Part of a small language model's weights.
Architecture: learned and rotary positions, no biases in attention or MLP.
Training: a variant of Adam for these matrices, 630M tokens, 4808 steps.
MLP neurons of a small language model. Each row is named by its layer, matrix (gate and up: input weights) and neuron, and shows model dimensions 464-559. Each number is 500 + 25 x the weight over its row's rms, rounded and kept within 0 to 999. Numbers have three digits each. A neuron's up and down rows have the sign that makes its largest values positive.
After each neuron's rows, "fires in" lists the words (lower case) most often at its 100 highest values on Wikipedia text that the model never trained on.

L2.gate579:491551486506457502493517490486476526501518506551487504466545502487575496504492459538486494472529488536527482517461503453536496501536537529504496492529458494509512540496486446489525522498513500530506565490504481507510517486491516453502444519504450469515451505512494496473492468545467506445
L2.up579:498531491486498527516558538486488512517495504537528491527492474461532508486505473512528496488512498507527465510482503471504498519532529486558510501504490551471457540503493475532557504473468532507536517495512500527536451482498540492504469488548519529518437499495476520490497497514491477481
fires in: "was", "had", "he", "be", "with", "het"

L2.gate916:465528507522493464498479516515498499482522540514454495535459487505482469499523512465520504541487499550486501489489488491477468514517504522515479481516534533521503479477459531500454471510493547535493503496441480529495466501500549470493480495472522471548501508509520492429504483460522507474
L2.up916:495491523507511476502502476521532494504533465552516528540506471456515499525521493515522513509491489500459495573539464524460472479520497480489560513488462463505472524493513510452491496521540494502516503469509500482498440524493493478517501548472498501478507472494467465489436521535513488491
fires in: "who", "that", "he", "hermannskogel", "wyatt", "4"

L7.gate1418:548488500494463509514488488497521475504545520567499505484506456515468492487532476528489474500477520482481485461513508493516549478486509525521487443538517488496451480506507531513503484504523559482483526514501491470507520454464524526482497490530491493452460522538459473490494502438503507482
L7.up1418:505535545489521529471495479505520471496520485544507505521522446506468565527523510531495519521500458508498473468488496510527458504489470536513489463495539510523494526509515482523491487475520555514490510512491482499499533471468530485461496483514442485491482506495489505479508512475472499505
fires in: "in"

L2.gate553:524508471506515529512469538492496488457536508472522473495497540518483505490505531564493520482511488491432521519510475493466552553458519514489526479534488516544506494512481482485502454504484484468497463488531477498529488500510490479462462526533484489498507521492509499453511513466452529509
L2.up553:488507499525523525498495495459531500526458502494503520522503537485527448527516508492525451460543536529520502475481518522544518522474483549505492519469516513459479532458503538513519471467526487481516516471480499483533509512519496520522501499493511502523559485498470480511514515510497505519
fires in: "the", "of", "over"

L2.gate1374:513509473443450528496483462461500508510536527508490511495539490520486463512479482534503504451515494493508495487573527460488524525511494514519526484519503463467450487487485502514505539520473508499496497519485454543494514489493485489487505478541498508473445527545475499495478505479495520513
L2.up1374:474513523499523513499509533486524499516470527470503482509454537483542478565480494462514496496528534485551504449436463514499498456522487510525493518541476526512501523473499503466477468502536524487516553517524494483517543517501482498487492491511502482510515499440502525485471511500442538481
fires in: "in", "from", "used", "incorporated", "on", "with"

L7.gate1234:547492500494458496466502512512502457523520562504530476507513489503484493508548502540486517480476464488496503503503483447500492515486528519483529531493499518501444551516486472485474543483463493530502512486489520459497472463492492480506485471507523479496497465514477478524492537498484506470
L7.up1234:536499491527511483502516531504548506521518541510506462440485516483499505481525529506489516525505513458519472477539527481467501482496485508503486481490497537486477544483475524451501476502481486521525520487487512463453483448501457498449533507521494472517481467520523534523482515454538509495
fires in: "one"

L2.gate1513:488551493540516537513492504530512523532519473476480517517490474493471498497460508508461510527489485481522522497475514464457507507517491498523544486510451488504472476499493492500525470477518483471506483502534495506577509508462490520511502494510499483513463546482475531509437509518441504513
L2.up1513:490510541490509532481506513478529551539509502506502519473481471498498510491538511530486487480465533474504495503498498491496499467484492487493523493461517459491508501500444499482441488519474476500482471512448515475504488558513470508517501472539519495494502481482535489508520463519511506528
fires in: "swing", "turnout", "he", "votes", "time", "it"

L2.gate1596:538485487508478518506500523463527500518525491475515516494576516498472448554479506503514536521541465504503460518482484470527503489509531521488527460512482507509476495524480485478536471514441520458515509508482455472519484452546535497508443489543459446479490487500465509496432485496498445517
L2.up1596:491498432511498512468502494499520464492542500486535537489495492531523496518560497506528476461487485515477487472486482530502536517493507499446531505502550491473471505528480478522536524475497501518462487504525509506526481469470484565471497552513506516509484503492507480475503487469518485493
fires in: "the", "moved", "up", "vienna"

L7.gate1432:487575481480519513476492491522548492505497506466520494482475545475521452495540476503510520448480505491458486522501504471521491492475542519502496498516516517558456533516476515483514515472467519532490504550533499530515495463471512488525507499530521472475515479450477521519519498531492489487
L7.up1432:493502459472521521468513526479468475503498478472489524524516500486511507548482543506489509462501468518520479483512509479483507481516445490500471491556466492458511542531485507486472520521469513510514507533511499460484487489493525498495438476544487462447489498519501523428513482487527497483
fires in: "3", "7", "2", "1", "4", "5"

L2.gate536:531544506490449554513448480542500447486525507541541482500484508518514523508536496454475493490482474531478490536502524467491471519502537494517527497472528478493446501516495519526499533510527517462494495534535466532495476464472485579521491493519475515499482531472512483495518456451523506479
L2.up536:497491483466494495499446491456517496465490497508482450470463468507525496482528486451495471488477477515488532456469515490488486473519512508532499493495497514535487464475488492482530509538460513503474514504543496491485489480476492486538489472493511488486436546498512495488516474480552479479
fires in: "of", "at", "from", "graduate"

L2.gate1058:517534493509482511471512500483513501484504511456458473522509511499501525507534528508495461451451477472505491479438445487468540514484487571509534547480528497518546502549504479522488487488475549483495481526494498503538503521498480442512466504499495525490484550452516498525555512519504489475
L2.up1058:494489499458481502487522477482502491525469457505487508506535505536512515460518509506504536478564549484512466493525458493519517515483496560524503524476513464501501480517518530469477532516482524475509479459500545504552478461510483473514495486521470490467509490480456497499534483504529490543
fires in: "of"

L2.gate526:535530466501492489489490526507556515490520511531522460481488489455512468497513492496510503477463517509466487483507539463503523514535489487502531521462502490499453473476442495508521508458502473460506513502456443528492470498463464515494469453499474415492474486500550508468490508465466478480
L2.up526:528522479506500479484500503539523517484483484542519489494445505467464511569466459491507485517536527471536492500506476502476486539531477488483487524490535485523539509503461530450463521512487470499523516490500463493460503560452479526496458492532486456478527485522518539498519525509504505494
fires in: "one", "no", "all"

L2.gate600:547493448565504487509471456506493475528528482502506509503494480464514516459454462511506479514453508469452473494533474531526561528505497501458548478466517521471482523510475479524522559485512529477544490552534489535498517484513498486510490466505503520469518499469499505505535506475471496497
L2.up600:537501496543495528467518481451526466497512440523490497476515481514517507502505483470519524487483525495472495523532518512500541481502495479490462451488512515483515436499461549516511478497518481514520517529478508507439479509586499463494513469520463479474532506473481494523534480484526501450
fires in: "the", "in", "on", "of", "for"

L2.gate1084:495537480484516515499555538482505509524534481490498512509474517513487486510510485517488568492475493465472462498472500535506459511546499516481491507514481494505455477481483489475493466510510499501497506453503482474545511473523484456523519511498508505500475498525524461463519494489503508501
L2.up1084:488528483509506545499510458529513544536483500495512465542484497495471484514507515492463488476485491471497498516487476542463501490475523491492499512531462486476494478518446521494498463504508503506443522505552522497499500496505498545521491492477496525494486484513463472500503494490554489482
fires in: "in", "february", "he", "july", "may", "december"

L2.gate1404:543517462500490480465526468519518516489528463477496489480482478538510482476520505542456538531485481478476495496480525513500479523521534501493512505509504483498467566530484516495513468531467536529490521494470499494498459519541501483493446477487541550523479485527503471463552529496459516510
L2.up1404:480538490499549536484548485484455521526515500509541524489484520495515508506446540502495477485464516516490490496490491516462478494496477525537491525516491506529504517519494534487483529532477493507521538457504506525525458533483469475460457476484502518514516441501535500518524489524496537433
fires in: "they", "to", "he", "she", "it", "who"

L2.gate1668:501481492484527473467516438503547500541529526509519494495489448468465500512472474478455515477492480497543492506496490474468459520487509471501502450489475475501488521506502557487453498496486505528525530438478511496505487549508497501510503530464525452478507464535492553506516487513498458495
L2.up1668:487541496509478478509491473492524505500578509520494500502495468532489558493539509455514486502476496512511558488482473495472529508518491502507516519499514481509525485508535506493505520471458508509497533487495497503505493500537521538488550491519535511512527492514488502461547480449469500459
fires in: "which", "what", "how"

L2.gate375:512505474487488499485493527471528522481523501527488488486492507519492507466483524500517485467518525512456495494481456465537577486512530471472509476508526491506498511513511555499503497483515489464524487492479484501492561498488477501450505491528514479522529496467514504469494492496482507500
L2.up375:502553480489498514484468543498522533504510489503561548519518535501488509513506466474486495524511483505511503519534488447518507510483497491517550492539500530489531543502485533499518498537500490497505465545516526463490510503456490521492493508516503496499523477495492454496488496506463554523
fires in: "the"

L2.gate696:452520475506519541528483536478447542513487531469491494526484524518504510515479491444493511491489513480495500483469528488514465512527512466466505517504544538484485484523500489509465521479501464523482516481522506517498497487516508457489491494494483511493511537493523513461542514473474501484
L2.up696:480468504499504502498453514475489507504523517498515501511468506460500487513504510502554523483535532476516512446462506489523518524552537489462534458500506485517543485495505481461513515519519502511497485470540503435536518525469512504476516520544455459526548538479498469505516513466458448522
fires in: "the", "with", "of", "single"

L2.gate1253:508494488464513529496528510472527491510527502500514489454519450463479546517535521559487570463508485499509510487463477529557504530541503536465509448537507502463464479488502505493496492502511475514468529537509510543498518476542505449456537532508481502521522506495440468506506478482501498464
L2.up1253:465517521473506486502523508531553492481476498487532499528501494560544537530476533474488461507483498504427492509508476500523514508489442512498496499570500482513473476481486484509511508501471495469519513489507514526517489511499458510515523474528494533488515489525483525546536458502470524489
fires in: "of", "a", "as", "the", "for"

L7.gate793:519541498500505468476483493493469498528465509479514520506480511520513506427502527488530460530502467510442469460516480510528533489535459469490520530531500513501518533514495478483471508499501528506494477489481487538544462486494488524498522496509505499490510528515487501544520488520468546437
L7.up793:542506546503486530519500512494507499533529493502436539445550512493500526502497501544485509497481511508535461505502493523495476495483480494521449523535498536491539524496468495514528524486449477500521467487511490473510545483541577489477479532514508489501459499496492494501507480511513480492
fires in: "and", "or"

L2.gate443:446530506495467523495488507466500525526509496453524549515522531503559494494498511500516504483487478515537436531504488430506470463507458491532525517532482482510513499490510523494516493489497537482495498487500495499489493522532467519501495510479524487533515509496513471501547497513516476450
L2.up443:498539482512480555451513499482520477510507494524552490531466480518527429518460525511465510489473478509511514497493508461515509523524495520530490509465488512485465508514500474468520466542450531557470527514509489505544479470496494477481473523480453515497531511519502484512463503474504491504
fires in: "he", "she", "was"

L2.gate1599:486533481517486492540536526496533492520532531505497512522485482488506506522456507503544476476494446496490482501422511466486507499479521530465507501533505506550495507505476499477507544496506516479468552522505523514499496572511505486528477513501485476450492476489497460503514507476449511456
L2.up1599:502528480499536506482528542477499482522520540502515502517482456482539507478538488510541471532494514571469478521498518498473495511486475508520502475463473461494519498502536516490497501468498535490508486481467528474484515451544475504490489464468523462527483506481517497449492518525567522500
fires in: "2", "of", "said", "off", "7", "that"

L2.gate1160:460507474492459500485495491470498482528542501522514461469505467506487465516536489435537505493492478502512485477427492559482474509499520501451482518495480471513505511524477525511518513504489530492497469510541488496517493495508457502500556513502477492533524465480525505524497469500536481463
L2.up1160:494532476521479495496475422520502499461516535504495457498495487531509508514523472461527520516518463514491477463485505525516439504515486527485506547449448484507478492490461469484519525487499485495467541502472477513509506464521469507530477497520485499501478457530499521473492501487469522500
fires in: "an", "its", "his", "no", "first"

L2.gate347:517487408492520523509488517493509505510491498444529501518498490477540519507507496511483493499539468486505571526492455506553512526483518494457543487517536500491489451527509541506488520504504489479525496506542450520507500475453495496514516463499480489515456489481501461471551497523448503495
L2.up347:501527480533541493516465476503490490479518480547464499506494488522481498480498452494554499500530505474526536519495456532528517494441501480520516472538488513527509457509475463507501518481496489501464492528519490533484527490483457497496487479503456481510484540480469486492503488533522475511
fires in: "the", "candidate", "every", "presidential"

L2.gate665:479506495499539538566504534445502470514518521510492523491458541527523565483469550535524486473509488537462486517504470495475517500526470496518482480514502518510523503512465481483455510479532481529493520521473503447514466515531484520491494533492518500508494496501566486476453474494513519521
L2.up665:508509514539498484506483453511533501521497504470505446517512516500484527528521509466458507557474500543483538494499506530534482496452462513483506517533517468484474483546498484489437551495493521519468514502482513490497463528539523476537469479522496467476538492495507465519531524454468482503
fires in: "the", "by"

L7.gate346:510498501547506468482430466541526487541512460501485493491534485494469525488532539540524493516512480525511517454501527449515533471531518520475510504517492469464526500517501450526516501492484448500490468486504502563506466516523498521465501500493491494494478500527487504511496516501491508511
L7.up346:529491509545477503450515511539488495516464512499498497490485532510512502521475532510516462469486495507470471488541528523463506501435506490497560512514493471478505553518496500514464477456486458526461501512484581483528499455507493462506514502539459476468472486521522493503489451507507491517
fires in: "the", "his", "its", "other", "with", "then"

L2.gate843:499530504492490517534476507498489525488487502545456528489501516500502533528494505472514473516551489472501518538523511484470525533492514506464504505497519529479494542530490459480480515439552539497513534493499485543498507488492474496509478516516453469448508439487490406473513496518519560481
L2.up843:483438534494508498498476501512541514490462515469537479479511522513499522487534501515510513508479516532509550491500490521510488557443472600512466486458510454526511466543525540521480499493473459480481470528490461463514487487539500495505501494514491533496498500527463521533501493513548508535
fires in: "the", "on", "a", "his"

L2.gate486:500492491506530514493499488470487514531505541461491499490446512490518489503502504477494506493511532489468503522506486472512490483526500506471547515497510464508461502474476465525495528433495470472500538495503491488539515527528533498493493501514529471469481529495495519478569455482480504496
L2.up486:514523522466502538464458513499510513510475507516509477528504545462499481417525532449526508497472487486494537499451520468496504503528510512483499498461529490521504536475450493532584544460454479504526479489479523467534537430500505474547523513544515483507484516487505470504486455485488445514
fires in: "with", "has", "had", "in", "sir", "the"

L7.gate1245:477521526490480496512493483504472492512531484525509565500528510537515508504515476515489456524487515488506469509512509493520498512496484525511515516528477501509516510481486506567488501476464462519524481498492514470507466468463482521501495497561446513483505521504503470461489447489519532510
L7.up1245:479525536537461533503473482512494473504511504474514542514504562477523489471447520502529470489511495483531514468468522506517478507496518494468543459495490482506509489493471503485511548487467485521481505465502521494519506503465501454508464508489480470492502472526567535511490519473478521518
fires in: "the", "and", "his", "or", "its"

L7.gate10:519512531506514520478512526459494520504514543491476507482500515495525493481552542488523512455469494469510480478484502497511484512526484511505522500527478516532492506491464537486490540522510487469504457473504436513493463468479469517496508490524489537440461486474471492475487529540517521514
L7.up10:509480485479473503502493537478517471474516509456499486481484505545505493505503487468483520495510522477519523523428495457499500499431513505493475467466542538512527415478492487461492533523513472540500482525514540487504500522493549481496512488539515502492488524508535505440475463515554460505
fires in: "at", "grigorovich", "knott", "carpenter", "and"

L7.gate715:504472499476503512483504468478460463547510544472504502497491536533499489493501555476507495501516490525502496480514482585461499535513494529477503478521545494460498513492509507505479471484505475488495474463488468494498503485491483549484517517520472479492467489481502519520499496485479531498
L7.up715:520537510426514521524470539486541515506497526528498522486501534513496484522518476506461517504502513500469473466531515469491508549431522527549555517484505442483483519454510438519475497449514517508481543499473495515520522478542533491495454529542522511497554463470511557472497503517481510485
fires in: "and", "or", "his"

L2.gate1430:444513519484506499517507501493472484468506475506514495470508521499525490534480498490528519539479500525543501492474506472495474547565491511494496492511503490523498490509485513500475450493508527467465475483521528493501465514509513503522509478497481490522479523509529518513515501514548524492
L2.up1430:533517506477516480581487480495517506495529471476509525508539468547497462498491491509540507533502509492487502513505528516524542545492449517520544490467515501470480508471485542501466488487509499508503516493494468497480520485522490545511489479477504513484497509512500491467515494451475517483
fires in: "an", "of", "the"

L2.gate656:491499482512491496525529469504466548542511528487505492496516481514539506499479499487491525471464464529523483504504516493471526484511535477504482486507476494483471500514480484504526494513512497535517500447513481477510523468500527504513493488481481494493480506521522523479455453505527468480
L2.up656:480523467507531490538499529495521547472533486499494509509502501532534518492470477512481512511551487504500511452517463539477501497453470490501500508493495530478487470446491499475498490486486478533517496568516512447508491474476487532539494556478549522509504498466486485497513480477520490537
fires in: "the", "in", "at"

L2.gate1366:474517482499511506522487510546478509509469505474526507484484447496536505538506471501543465506501482510505478489507475521538490549510524547482545516498555502487467516521516454513527468501509549488498531543513504489491477527503489504512492489491457515524483516471516495511503510478492547540
L2.up1366:467479537458508508466481525497510505525485451533502504504487512493475493510537504497506475509492569518538483523545545513490527491493542542500516525521497531501560509505489502502518509513495505495510543493516551486493487474533537448506536511517466509492507490466463525504489479443503541494
fires in: "on", "the", "off", "upper", "a"

L2.gate1385:515478520530478506478503501518517534499474504491545470445482556485449484461498492540523527506481516510504445472468509469516510527479510507514466491460529511497475479515490476536494476450490534479526514526509495486505525510512517489482405474494500509539472506446459486532500476501486525473
L2.up1385:474512531498512481525514497518504480509480500497512496485526512523474476473515509567531500483476496529496500484524512465511504504493469562521487513465474511525481463532517498494468451482499502438506515462497485467494538495497508465443493488554501510500522471436467485547522493488515504488
fires in: "new", "little", "to", "black", "freshwater", "south"

L2.gate1019:498534566529501534488532459490421493463488460504432544484472542484491502512505495481488510483543523465477519520506501517500480540490525520503511522510488502513477511509499468462509474517496486514488491506503481454476502494503480506541555533554450501528498519493507485494474494514506560486
L2.up1019:518537512528481543487542486469477545521477450502512537492479571481519475510489537493497521466537490471494489461490510500478443560447530515503524538478489518515494513520488488472486496439492465498492455508526479470526499478500499500529512537547457505513494491517517503485475531478492503513
fires in: "her", "his", "herkimer"

L2.gate643:524520477491480506507482482462518492499489516524481519490491517498490512483505499495499465504475478533481482499525495527535490504489510503465525518465500475469496473500501510503441522490524493518454473528510475482527501508492505451469518489458511487460487483517530499504497522475469497485
L2.up643:487507488480528497532523525473527503503443481471529493437509518522508483486493496499486476471544522514503473530489506525505480523470485480510482506534496495504556445514536398497459471472462504502526531537521541507495500481477489507502476497549561489500537539451462468495481475496547523547
fires in: "in", "for", "august", "to", "the", "during"

L2.gate133:515506496513469521532502545489508522496499509538501492538512542501525530520486522513511481526461554478507508447508502506503471490508474467495502511471511525432500551544516465483509501503473457513523500481467527450493481502490497489486485500509500537468554497514495523490527480493477522464
L2.up133:491524531510532492512516489507551491443527530492475521473475498458525462486511556492534542512497507483507491470539509537510524520483526524450520499514477470538476505452445545551478469495522505484511569519471462510495472517558493493516510492488500459558482512457492450475518521507541518518
fires in: "to", "in", "a", "the", "with", "from"

L2.gate463:513519463505481532530492458472486497508534504478503513483489515509509480509514546508525504502479482492469487447484536568508475517519527505520506474484534512541473517495437535501486486519505498494529478528466510528486547498493510490488468501522513496511477535548476500475536478539511508457
L2.up463:535495448480535501493512493521526534523530493500513472473492529528475563473498496518469507509494518483527513493479452503492479490494497491519512548492550496475480449494449546499501489494513520499503522485475436470454486499469493486496494459456509477510515499503506511482495547533474523513
fires in: "it", "which", "is", "not", "was"

L2.gate489:491512504503485477533503489473563528491523515481515529504526515493501510495548492477473475449453483552453493481499492496500519516503533530477538457479517498529537501506499484488506492534511518494525475514470524473479529470497495500511474483464483495509505508468527503458496489494468469506
L2.up489:478482460460509447463512518446502528537444508514465499530550501480448481514523517471512528488475470534492496510498454483513544511482491512471486511517452503524506498478472480425496502511512511479474471505505504480546484458482511444509486510483503456516534528496506491537511477505539482477
fires in: "the", "of"

L2.gate156:482486485497532534516467505521449492537543485489529454479499483492484518522519540569529508497491461494456464492506514486557462521538510466492480536481472492509476515501511509501509476514484517486497513509514491512484523487459489477504508480554450486467505525466483458517450490496474561440
L2.up156:487501495522501547491499518537476480467507528472494496436478497498482520531478508529479465497508493518495534485515496492500470484502580468450519466493487493516497534508495463489532540495474524465528486496484472510497525501490481506500479502502498537524509558483480482475497496480508487524
fires in: "from", "in", "of", "at", "attended"

L2.gate246:483567460470509548510467509483515511477508527516504517483494501514492492476493480472485518459551519492509510501491476511475498511516470496465512465527502509555477495476495489460487524513503468490489492533555464533484493543475502488500545511465439490518482463528518473539469477524469464520
L2.up246:488528472535466499510479510464546540484521512507511502467490472542493521480461443429466496499534538507497540519516468516476494500534515478480520527516475519517506474521464500477514508530517546502495475507526519526521470486493492463548505476530505502469512481461490507463538482543496503481
fires in: "the", "at", "on"

L6.gate1507:519509470520537491504501521477557490517560481464483466505501501490524479479502524482514502486464487525503503497494506511502485496505515504483572518455526520459485536482484437500508489507508452479524517498536501466517515493524476527498471549517512506518518542504531501492523507485475507482
L6.up1507:512522483557480433486510470501549456486477470474528450534502464485496495502526491468501502559484520483539510494510535522520493501482486492481484537490546532497448468534508496482522454508465468534499493529484481479504504469479477525507525512498560456522511503465463507527516454483469492515
fires in: "by", "the", "of", "then", "from", "former"

L2.gate792:503513481477534505497464537441519454490577529486488534501491505479478538492531506481504499509482547492472498493506453502459487509514518466488533519561492495512499534478475490496469462485498468530498505506499462516506471510498488480504516487525445490500531501539519514494473531493484503481
L2.up792:480481522499494472465527514523493501522491436504488523508496483511564515497504510500532492523484487514464475479491526493481524489473493526509475499498471494458464502489509505475510509495459511560516498523480479461494513458485533498531513529532532517535495495503474511473476532536479516486
fires in: "after", "before", "from", "the", "until"

L2.gate1343:502526457511523536484499495529508514499466461496546492496511467498466507558504547529498505483469489476419501494477488517474486506487519507518493447486462482481457495499493508512493498471530480509524510508535503483503504520507483501515502531449507505525477467513501479501502519518482519504
L2.up1343:487533467488506509465505473523526507497527467491529489490492486439550469507490503512513495467458520534459500524498486479477483514499472501491482474480555547499472495472490507479502522487502506503507465495432450500432515505482496488520497498489516538498472512475506497522535489536492500463
fires in: "it", "she", "this", "which", "they", "he"

L2.gate312:504468523511512535477508502513450484511505489476519524469456477513442478503498519490501499497475446506478489510516518528485527544523548507544506468464492475522475537517511503488526479505545504467504534480501477472521468528485507503427483503515473544501483562437517511516500549476518476505
L2.up312:467484543515481495510496471497490520491466479470501504481515512521448467468481505494496430511474492503530520496520537498470519497506514481495445513486486529464499473501494482507478507498465502499495493524498464520505498515460504524437506496495503470550496538526474484481531538509527532498
fires in: "south", "north", "central", "northcote", "freshwater"

L2.gate821:477472520475461518502481496480502452555520508476528522549435512526488513466474525498468513485518522518522533520485488524521514485502527507513515493511455520575517500504482513487521516525496515512506515524477477515536504465544528457507465491465510513481491560494533504495492504480505458489
L2.up821:474509501531527518498486502533496521531489477495513502503504523472517470512505522491463509457465515494484474545516454448486459542512538514527451534490486517479509491459522500488486515546495513481476507508504477479528503524500456482504513515512458497464498505496495533502499490501505477502
fires in: "what", "that", "how", "he", "for"

L2.gate996:500512534534522494458455516525510484507548461470490533521521487472491497474499529517480500535455505511542463454504483534508493523476473545524514477472511472506498513509436555481504509502505507491517492482481512465504488522568507527466517488469486503490490430500518505474520469451492510536
L2.up996:476514545524509543479495510484521499493513527532528456494470526511498480517456481483525499517477506492492474541469511507466504495514460506520482511522494484532475497497530476507500512493474498494490497529548522453473479512461489545505502535465528484494520471505516515522489519486463477491
fires in: "to", "can", "they", "will", "may", "would"

L6.gate1205:513521548474497507489472532492487494496474473492491524494473526513528485513514502468503512510491539503439535492520485461499510540530535487526520478479534461457474557523517484502499491495475503475522496519531493492514502459519499475531530454508528477520497485558463509528497514493467541499
L6.up1205:499465552457500520499490536496448502474522475471492553497475526483469471574498487528490503476496533482526506492501535497500500503547462495471482486463522459461522498488434481483500465471486495521514511508509526503479532487507501494507491540504500477490492507470493507499502480517483500498
fires in: "4", "3", "5", "6", "7", "1"

L2.gate306:509532539485527489501492533475474473492518521498526532495497505501485465440473504504518499478536502506492503512467500496505500510485470552494518454484479486510503503532462511536464496436496515510519502504553491449448502543509480504461491528540461504543498513495531490526509467522503526549
L2.up306:460482536484527504433485480496466529474493496536461466513514486531488465551466478456521460523480469490491475567524519493478448499512485506523509522470495503481501482535537505523503486520460521526495462505533503438523503537536482472510514472485477487497502524519485469495524486459485512522
fires in: "or", "and", "the", "months", "then", "in"

L6.gate108:476530495494531470496518502483487479487480528502508486455509488500498531494512544516530508474516494529500510459507459514493507481534488531469474483519528504512471508505505527545527519486515523505541519480487526512539503506530480504489501497518527503501526512492499527521467518488475521475
L6.up108:451530481529497464488494482548527529507484450529509543509485514513506509502593462518461516531484482547523494489477515477483499514445479487482537531495513500561533465471483491528503553495483474510489494508504459508496481540474511475561473504497443461519506518499473493525486478545489518506
fires in: "the", "to", "for", "next", "a"

L2.gate1725:529494514523526538463503499464469490525549452480495548511550520477502535476525497489492499481481453490501492532491462472493506521520542477471484498531484522497485529509549495524489506519479492526569498480491497480514509511463498480493515502522490464494477506507527490517561487482470509460
L2.up1725:516459488506482475523526483484431516517507488526501510524521499488466496524465479492519497470496489487505506477514467454505468491515514508470518527497459542485515565544543452500534495476488468512468496504474502472479500508455519476512488527462514491505468529490538515458526487543520523493
fires in: "were", "be", "are", "not", "the", "those"

L2.gate339:490508521467484506501485488506519509520528550496441475501511521529494508473472486531529457467488483503540440474461466513510467508524510490483551522496529487502527471520491498455458502492530487509503490509498506527487462484499467477495471497467455462489517545533545485509484538470543500461
L2.up339:516524482509506483480495535514502519555508493550506473487501518492518458522481477537550500514493492494494473459483475501492519539465518501472503530491517492486503479516517471456487491474517510495502500473490530521489485508506477478486494467543505497464529517540508464518515524493478465457
fires in: "of", "father", "brother", "mother", "son"

L2.gate1299:533481493467458497486548534501501526496525508556466553489537460484518509507505464468514533484504488496502509511468486503521492520520513497533523535505495489514492535481498507500498495515504508501491486520480504500506510512521508529487521516527513488549489487490528521479484437489480493501
L2.up1299:468495485493549523540445509512473468497503485508493473500512501493475509463439502526465495489551515504491545493499496496496496474502496485478525518492504510511461529507491537509468490543519509509503509512480485488489467540534499482502502476490467528508497539495543506462540509521506495520
fires in: "is", "was", "are"

L2.gate1609:483516477485476488527475536563513512508520506468498514490518471476531546511477518493474466508516520484470497516466492509499504512497502488507491500501477476486453539504509515473494504504488494515489517511526500504493507528594520471495443466515476482518538458513525496524526532501511567506
L2.up1609:522514484512463495509546513508529483512499479527486495498535540488479545498512497514496506498440523508496499510510508515526507523500552523487534491540470551490520510496499487505492457498488523495516516492490474440547514517512536507518497509568494563514504525557480532495508462522519482526
fires in: "after", "despite", "from"

L7.gate808:525511518555477491499487510461528524488544414471533533501504526520473539471490512469523540485525488513505466502459509469489486487537499474500472501497510455512485516504493507502510540488474504545497473485493510491491493522544521506452536512485519502511482466476516531498536500517473490527
L7.up808:518515521496518488486515471512495532464522458451482508519492460510475533492497499503470514514505523482509477519498476490489468531460498455516466512488529514536463533534527511508495503553478521526506516466521516485475506460512530526484553526476488540456494478531515450482515512477518478501
fires in: "which", "will", "that", "can", "must", "who"

L2.gate377:532542529503537507486472523475453482521484505521490489497514534527494560460447549517497509501480487480462494479462519527525498472539522492567460468474493502519500516490497503469472471537511493490502497488497495483501512512447494477486446500499501505462525491491531523493489460488467514445
L2.up377:501536524475503509496484559499469518522537458522485512544513479503493520506499499549482469540545475469466458488494489533492468545508496484504496485510477588470498503488522493474483490511493518512530510488501508525471506532474517466499516469485459476474485486531496504465554498523471542502
fires in: "in", "into"